From a checkpoint of a small transformer trained on Wikipedia: rotary positions, 8368 steps.
MLP neurons of a small language model. Each row is named by its layer, matrix (up: input weights) and neuron, and shows model dimensions 16-143. Each number is 128 + 32 x the weight over its row's rms, rounded and kept within 0 to 255. Numbers have three digits each.
After each neuron's rows, "fires after" lists the tokens most often just before its 100 highest values on Wikipedia text that the model never trained on; "fires on" lists the tokens most often at its 100 highest values on Wikipedia text that the model never trained on. A number after a token or word is its count.

L4.up618:102140092128120124074151160091114140110061081152120116183086086102113122101117113157144086105054088149171079192160105131167104133113166111083073166109065207106101134146115170132108058160186130143096101130136106152088093065146119190193120186141206088131157133100136174120130140116133083155138169113143123147090162119181085147151110133121132077173167148119133109096147223104117122150120
fires after: "=" 97
fires on: "=" 99

L4.up98:097129194142157151125121110173165116155184074136127161134131102185130132203032092071091163129121078157189105051089141147136100117107159143101212121117157133174142101080141143118179116159134208120083172102117120124098190103144116109162153128130115138115109138172137140169153102130097111172122149113139104131151102096127202180168141143111111134158087127164105135143151078132192127139097
fires after: "\n" 59, "|" 16, " (" 5
fires on: "-" 39, "|" 37, ":" 5, "," 4, "que" 4

L4.up321:178103101160074077154187092133058036115133113122137158097088123124140164102110130139113255121079187106107128089184108085109132127119114109157080147133145127129108113144059188114119117092122141150120101073146128149091119170069145163170097124095093150086143116123153137077140124165166117126124114142075152167131140154125123092133104114078172150126104140129132088139142082129180091167140
fires after: "\n\n" 99
fires on: "=" 100

L3.up130:127137078100124157151169174139126160129119160070132153197064101101134149103129098143142132124097141114131102120100111117134075137080147119074133113101138157114138134094170143141095152130153142153089089126136120172196096085125118105163129134146132109188084131198132109173092100141174125142141163073115125117069158142161154188083187112136081085098132105078104106134110058077091182127078
fires after: " is" 34, ")" 26, " was" 8, "," 4
fires on: " a" 35, " is" 32, " was" 9, ")" 7, " an" 6

L3.up645:044136072086128133159140150121137144179117190107156136136157127083153143123116120121129176120106150152069094128140081158057116155119154126083050109137127105159081125079101129137086174094161100134088107083134219159190100132139140145115130113131154066121173140117092152138117206210130099148093176146158078137143159142089126094154137174120171140133110093085080098081140125124109148111151
fires after: " =" 31, "," 20, " is" 19, " (" 14, " was" 4
fires on: " a" 36, "\n\n" 31, "born" 14, " an" 7

L2.up64:051133103127126123148088091135077131071139143124106101143097133120163112146182120123127146125073149148031158106165165129117095122145185132129133138101134146099167105097169069110196070150059118076152099094131172179077086168164133093091055161125120122136133157110141185130097166154118137174124122166126117120063118108131132105185124084054098149109146135138118169047108146106134126104133
fires after: "|" 30, "-" 19, " al" 17, "r" 4, "que" 4
fires on: "-" 71, " men" 6, "ges" 4, "bec" 4, "Men" 4

L3.up31:103047180133132097177096114180108122144104148167192128086162107096121152111140122131110104078205149142115142089149089100100123146158151115133105197185130106167139122082192089147094100125095156172045167073164171144149180115110121145123147122186101124135102138134104100117175164094144112139124133093154154130122129121216109136114146143085145131172159094133111075112140134108081099039166
fires after: "\n\n" 40, "\n" 12, "-" 8, "eta" 4
fires on: "=" 52, "ut" 6, " them" 5

L3.up347:122124104153137185118146126189122111126164112038127132182127135109144118127100150161099113059199132135122139100129117128184089136097103067098099113138125124155135183125158133151129099139118135177123067117137207075147064122134083174109130131108138139111179149068191147139059153125118133163081156108141128111107171133094095160155117097116067098100174056127128109099115093143150184151158
fires after: "," 31, ")" 26, "|" 6
fires on: " is" 40, " was" 21, " are" 9, " a" 7, " $" 6

L3.up38:166108142097110111139075129100175119139149118152142155128164098116185172130110129093049089097150155057120124067166104125082130131181110122159078164121099140111108175121162087124125098090133148167144138104082094114175132056153104132074184131175136144084156082053124103104167083056131133091076153185159184156144151151135132151085131160062159141129139114173118165132103103092107128073150
fires after: "\n\n" 64, "\n" 5, "Don" 5, "/" 4
fires on: "=" 72, "/" 9, "'" 6, "\n\n" 6, "\n" 5

L3.up635:124139093082123097132163192150181175091088114147152102123073121154121087117128131074114092111150137151105066094108130113173156129130077090104153148161128175099089101074095152100113137128133157139137105113137146094121077110151130194082184223172190151159143138123161159191118155101069124140132088116112120097107156143141073128116144101095127127177094062159135104097140130113109114182141
fires after: " =" 32, "=" 31, "em" 4
fires on: "=" 63, "ber" 4, " to" 4

L3.up702:089162101115091161121158097127065113163144162130153138163107159126161131103115094142038157139063125047139130065134185131157130158147122091090164090066118157096135107079100172125180130140117155141090169113142146123148148157121132114119117101130092148070080116163162108124115097133150123140127164132095086136125119136098174075151104133129121102123098169152105125087095111082228136109163
fires after: "\n" 52, "\n\n" 32
fires on: "-" 56, "=" 27

L2.up39:143148151152129178151086147132124131102138127136172098161112133101095101106123132105112121128104120218132112094129081127162077129158127174073140110088108108086129158105126162122142140131128116126112077100099104102144116102121124072118166139166095024136091144124168148125144150103099143128138136179123203145103063113110228152138179177072064163105093133137105166169085146142122106102051
fires after: " al" 29, " Al" 19, " (" 6, " as" 4, " a" 4
fires on: "-" 47, " \"" 29, "Br" 5, "Bl" 4, "'" 4, "W" 4

L3.up211:125122148140128120146114109124145131147139087129156129133121129095161208114112071159091178153113100082123098057151144149156134116167081165204121135176169116095121127154131062152165109096127187131169124150140098118123124107080099132200141124144136125044178101159124114144099148087114151157109138135121197133126077141090134132109052151123186154116144138132218173084090143109101164138106
fires after: "\n\n" 44, "\n" 22, " According" 4
fires on: "=" 55, "-" 11, " on" 7, " to" 7, " of" 6, " from" 4

L3.up241:091161128151055137092104121127082131131111114149146144126155090110118072130132124088103171100184150130075102139104108118166111141129167142118072138110083137145136073115181135152162148158060142083127081116153140104102144149169130105093149131164094083145146118095138107118134144122116147086151121114102150176109126131111152194161114147139116172122121127121134157072121116089135077132135
fires after: "|" 99
fires on: "-" 99